{
  "n_head": 8,
  "qk_norm": false,
  "attn_scale": 0.125,
  "bias": "qkv",
  "init": "uniform",
  "init_std_qkv": 0.0405,
  "init_std_o": 0.00907,
  "grad_clip": 0.5,
  "decay_fraction": 0.596,
  "batch_tokens": 65536
}
MLP neurons of a small language model. Each row is named by its layer, matrix (gate and up: input weights) and neuron, and shows model dimensions 0-127. Each number is 128 + 24 x the weight over its row's rms, rounded and kept within 0 to 255. Numbers have three digits each. A neuron's up and down rows have the sign that makes its largest values positive.
A block is one neuron, or neurons of one layer that tend to fire together. Before each block is what it responds to, as a language model described it from the Wikipedia text at the highest values.

Responds to: Token following a proper name. The word or number right after a proper name, such as v in case titles, goal minutes after scorers (Cook 43'), and High in school names.
L4.gate152:159071131123169106128147143167105137121126131147110125122146104096081108107108094102153134133145135138124142132119104144122134136131135116092147101109127110100129154140175144131117160121129153135102138098136121079110141128170158100117115110146136149121112126133104072105097146130099134106146121108112062071131143146158147102121152131133146102122117108146153143117150117110110139173135
L4.up152:134140101132131099110129093159178116102112125145106170158186154112135180135142109121150181165136105099104148127077132128119162167132104176138117134144115176144097139155129128128116110119123177142120111174118109115149120116085118098117118136110147111125124141125162130113154104106124152099123137144122041123101126157108115150128085126151153116122126127118130108109140124126127108102168

Responds to: Institution name endings. Final head nouns that close multi-word proper names of organizations, venues and awards, such as Awards, Theatre, Arena, Party, station, Association.
L4.gate774:144163100085138117157123124130096131109093141179124127117199133108119140091090147163133092067173157111134168103116150088135127118129134126124079152143095137102116164124145088122125113099160045128111145119119145111098126140095126151089107156151149125140116117082100145129154154095138090140095142128123182150111125147125109108118198123091131144094109113111160080153154136126088093110136
L4.up774:141139150117130083113128143102150145116116154134116163093105085169100071120081127094118101171115119117101130102155131087120099144149150101118097111092157111136086128123127152106124117094118104123187137166120103117085145124126096124144172078151096091104110184162126104107117126131145138145153153147130156124134162119170128133115123138110134119146111145133171113128168108113135149121119

Responds to: Educational institution nouns. Nouns for schools and institutions, e.g. school after high, College, University, Academy, plus some organization names (team, club, ESPN) and table headers.
L6.gate187:116118137133111136136136161134125136126145133107157095131148170164160130143142114120131151131094160136129107150159138136102142108124100141115147147130134137112129147120089118095157137161119122091110126140119144160121160132122136141113077167118104152146132132126124116146155163138137117110111148133134147124139090145174125109094135108114137144128130172171096134156095136130137128148085
L6.up187:158127133126153122131158112191154094109140171147146101123114092168122136127137123148086125191100102161168125120120112160103142088150112139141124124125131129093089130122122102142119146105121090097122099172153126098109119112158116129123116149128085142085062135098162108128129119129121112135145117110146143140098115195120113152119129142102170065172157142156109119123140138183091167138167
L6.gate527:117170121139117131114125134145151091113145082135103129110130128091139129101180141098111148167081138095111162143104108124136140134114167091122077097111084105131112195150144139151139171146115128105132133150122163154139108140173095140158109109134152138128164179130163111085134104141079158120141125172117137117146133186084126134107123120107163137124151129134101098092123117110105125126160
L6.up527:135114093107130124117136110159131121116139104163118127152131152142173126142126123105109117146088123117114126120146100126155161137195134174080087135156137126110137157161165112114129159122086173114138151133127153165129113184115148098112134109144146122141140105163124133173130144173086109129133138133127111157110161129114124111144117137117079107151135154161138137132128147115121124126147
L6.gate529:157154109135139128148095183119132150142129100190127141127112126134145128116101093122123141087134125116131170144128147150126171135087139131177097121115172155122150108103107094104134128127081133121111122099124162126143126135132121125110065199134122120193142118103117075119151114170140148156159113154151114119142158118100105092100147104136143127101154125166139097138145152147153122132102
L6.up529:130140103132169119077144114136081116138095124106137123113133098108184113156110125149128118072140139103115161142188118130081108124155122123117077142085121089080098096136151122144120158132121145118132132133134093099121146121148123126109114137100142096137164168109092120118126079117108125109126149173128127154105151172168067172140149093155106132118155116093140096159123144122118119114111
L6.gate1036:131107117172147075062158159114127091154097159111139107103092152134110135162149153175123143157123110130121115141125117128131100119165120161125106122124106136098091133127164139077141075132168136127158134114094125179159113135103148120123111134149141114099137123117121125157145149129137110148142112139152095109115156145137163099089176157115113175107158126106083125161124153129132142142114
L6.up1036:141124134125154138132088104124132072117125150139176129110137112134123109147099133119154100127085152116100127151161121155134118136152184136105136084128132179156113139145165138120145119124072119146141091134124148129141115142117144142107162145150115157114134139134111114128121123132107182127118169144121115148144116180118140115134174112118071118171156114102088098157105172119077106109140

Responds to: School and language nouns. Words inside names or descriptions of schools, school subjects and languages, such as High School, Grammar, elementary, grades, English, mathematics, Hausa languages.
L7.gate60:168141133217146134130172135126121099068132128110091176146119143098149141153147136136158121108097144144149158131141123119085141127113107117153159147108107157126141127111140118153181174111146144131106099115142146135151132129131168114117165141143100151167144177157134125106144185143141155140197138143138123096134092140098121141138104118095120123106083143144143136108148147127114144110113
L7.up60:112130158068165080120134158123112114122144149150152082141130127134096129121179079111128093151129173139096103170154134096146129138129133148105170098149127121076134141139135122141120128117098129141109127134139125113158112143111153102106118150132092129144125131133120130078134118145127117135167108170163126135101141108159132111135163128153099131151144142104157107144130082169114118138129
L7.gate444:114090117140112136136117126140138160121119125167148155163107127106124143130133089096157100153123120113156110148159051159145106137163101133063098085105139134134116138125092149118105146110128088108140107107107125169122115099139101138065106119161137131093191145119170086145119116153070136142102154149086134130168147173110102137114132142123170105119192127151126175133090092143091114106117
L7.up444:114106133127156138114121110122133091081182159110135165160146140112155095097094130117159116156116149166137139132155142183123116124134085121125086107093096120132135132089110144147155131123144164142128169157124120128146154112122085100099137098178134152154114143111109145110146125135121137148158084103127098132127146136080101122160133125173148094111143105152115134178128162115095079118099
L7.gate499:090126100100135164150125136155125157104119128084132128134113134175132142081104100163074108111147147118137138153145108118129142132087101138151128085084105147142084135110185146103136116115149133150141096165096141133191164121137127138129109102088119119073138121121186138102140119131150069162111155149128142134117140137151100144121119128136137162133118053177114103144105127150123130166137
L7.up499:150125077123107150137154132153161116138134120112128121134123124130146125159186148155127132091102142110108115132114129133116131138147184142114110086138138103155131138138134138084125110157118141166163163123115122154148104124146161120143103134114149139119120164141127130129137125084094133113132155161105111123107116150152122127124083151129102127081139144155128125155130131098109104129151
L7.gate1113:145104077130115124136133147100145107086123141123145123133095141157118155132133122168063115160085165138152127107155144105105130144147111145161110121113108117158091118109128144117110087107128089092094123139163136120140106157137124124090121126115148156122170168168120123105149130145099120098129136102099108146096155152138069118142100160132139166150144113127135093126169139087128134103103
L7.up1113:105105131113119099134114141115134121133138093128121116167077134143154129131106129157089107155123151095132093097155095101094119122129105133166162119144130140098108114128138170104103112133127114111124108120129168155159113163142142105140110153141134134088156142107178119132137085125128126112125129142075113114128180138107063140128107183112158100153166118169126099141149126095111139126123

Responds to: Team and unit name endings. The last word or piece of a named team or military unit, such as Lakers, 76ers, Predators, Brigade, Division, Marine Corps.
L6.gate391:138144154121117119126150122131139108110143103116123097129165141159154130134106119102129093098099160119160134107098125122141086191087160147153098118126143168155125137135123143147158124140163160180094156089122143150131088091082108161153118137115147135124148161128157147113163109138094143102144140121116138133118085074099084141133138155152154108127128108157140093144136106116119163127139
L6.up391:100082172137083125107127106163151116174157144137122120113127145153154149128101152116098089185127091134167102171173134117153093128080122118145144159130149161182146138114122108140077093114136166124131167115141139087125160127069109093140151156165143146134173168130106133122142124111113084096131072124173118146105110101088092144124164130110101101154133113103139061132125141101152103096120
L6.gate672:106135136104093139160068117128138117158130141148144195120085108163132120156138109131144081113143136150102122140106115087144130140145145146145135108148170142135103139144154123125178157124103157129130122105138130128148118132143102137168138135125172135197119141169159158128146095106110149144111127119157148111172149087109112126109116127111137103099122123142165109123150131117140136142100
L6.up672:106153159154112150134134097142138157129061112099095114088133105105125104134123104118145109144116131125131109148162194148099146167145176149092116121118108086121165132171185166114118097131131110160117120109121149132108174151131111126141091145169103127171115103120163112133122153102113068141110128108122163154089132123078142119168146119114135129105139137151127114117126139142122108149107
L6.gate989:133145126141086165138096106175117156076133090140113147177141119095133116114132114134162056146162157169096147141191152131148164148171122115126145161111134131091134105132124183126137114105131127103110141101107162097121126066126167098144124151155092145162130167111149093108140089119212131131166129144126165092155156167153142113089189147120118132143122123137131118148172134177100121139165
L6.up989:142149149109099161159136133135108144138111185111063179109122114132152071117104126154170135144095144143100152101133124117127094098127127118177117134116137140173093177112156138115153139111137156149135141072140135123096149114111150117146102144118159124145132120134152103155152139139133119093110106138123126152158115169124093154106104114154117126122142088119173130135126140131143127152154
L6.gate1034:133140139100118103139115150100122142116101128135146169093094090118153102106101109180123127101129132072180138117111154114124123135142115131138105143104137109119086116096147095083151160136096137131138131117111108089137117095117127116081137167136118122105136122075096150109116129111147093108123101146144145102153116140126132143131149132120168111146137127080173142115122132095103115162142
L6.up1034:117101131128117119189117132137119146095119140101116158093121123163150121125120163115117117152142105106188088146114142148139117115135178157136101080160128149141141121106152134101129079081141139141143096103107159144107149133153119116110087116146097121135118131165124118102164119097140147142112123156112148137171102138099099105173131129134130102115116088124165133158146114110134106145136

Responds to: Organization name endings. Final word of a named organization, team or group, or a generic noun for one, e.g. Whitecaps, Records, Football Association, the club, party workers.
L7.gate236:147144094134118175127100122127134098122152107116116154130139122126074134133148077129130091104159106108194099069100155139108134152097133152118118136123127167125148132139177109121152102123110136130108154137174130114103122143147112165091128155130115133136077112135118096106105121157092153187120137147112145123114166146091111146127130128098142128112097093165139169124144140096124131136122
L7.up236:147090124119128170136090179134162150110142112162089146109089146158151123147130167114111138106151101123127145130123130150106127125136120135156097152109111154138106138167159105122101114101141108158121160107139109077128150144144079114165119126135096148115167138112103142114146144153135094090140103167146170141153109127115115145139113110092121105098120123123122123109138118107118104118139
L7.gate415:147146087151126140139145123137144124157139155125120161162100138133133136126120120152117171150133135132103138093121142060146135131137113163087104136149108124144112107121184085162141111144143150097106124114149095090141149119129144111125129080130149159145118164121125155134113123171103119082102141103172151111120136091132117129090169119122175082175094141143163154155127107136131132138161
L7.up415:123147135087171164116146088099090115090142132104160184169098164124127117149103106177129125075145127155113134112122114130122120133085123155127160156103138098137101150164114116157135110085160126090137125122187106136138147145137153142118111102177146157176100106119083063110116146154147126118121157166185123160142139134145136115119106140092141107136088123138131092111145209095116120153147
L7.gate428:115129119129093138134133144146144156135130129101118131124132134141137101091144166111108107117137117110120159140127088096138142144101140110158139132157122141121119150141164103160088130097137150165093142142145093162104127139158131098149130101153118125140127162108102136129147154133116109115159146147155094116128099113137114153120094105121134170133083162157089142115127156157179149101179
L7.up428:122120125129100106169117117146132135110148139098107163120138118174173128124138160135126099121131102105192124100151153174074110151119142139126119130159127127130129135131138070146090106110083103143116172132131159136132166124126133131134116129175102110122117148135164130148104121125096115141111135118154125166130144133088113136119103130114118096115146107126091172164114135109112108172171
L7.gate846:121130150117078075126117129142130128146099115141107128105148102157136119145103160096130137108135099118100101122103106121186128136144108082117141105145132146161107160135178118151114123099127110129152188096159071117157127085112091149106087158149135140172145139109138113135075143125131102133108112142156107124143153169102110160092123079105118123101120198132122113079136130101145142137181
L7.up846:141135132134101096133103127152161114078099177137153159093124145111205115116148134164119126111122131131179117150135147091137125123132164083153092107116130107137123151122155104151134136097164108059166115130147152147104150113101138153133148159143111116124121194089110130139156100143119107117115091084127124087141094134105130137124159072111157123119138144123168121115147174107155135147130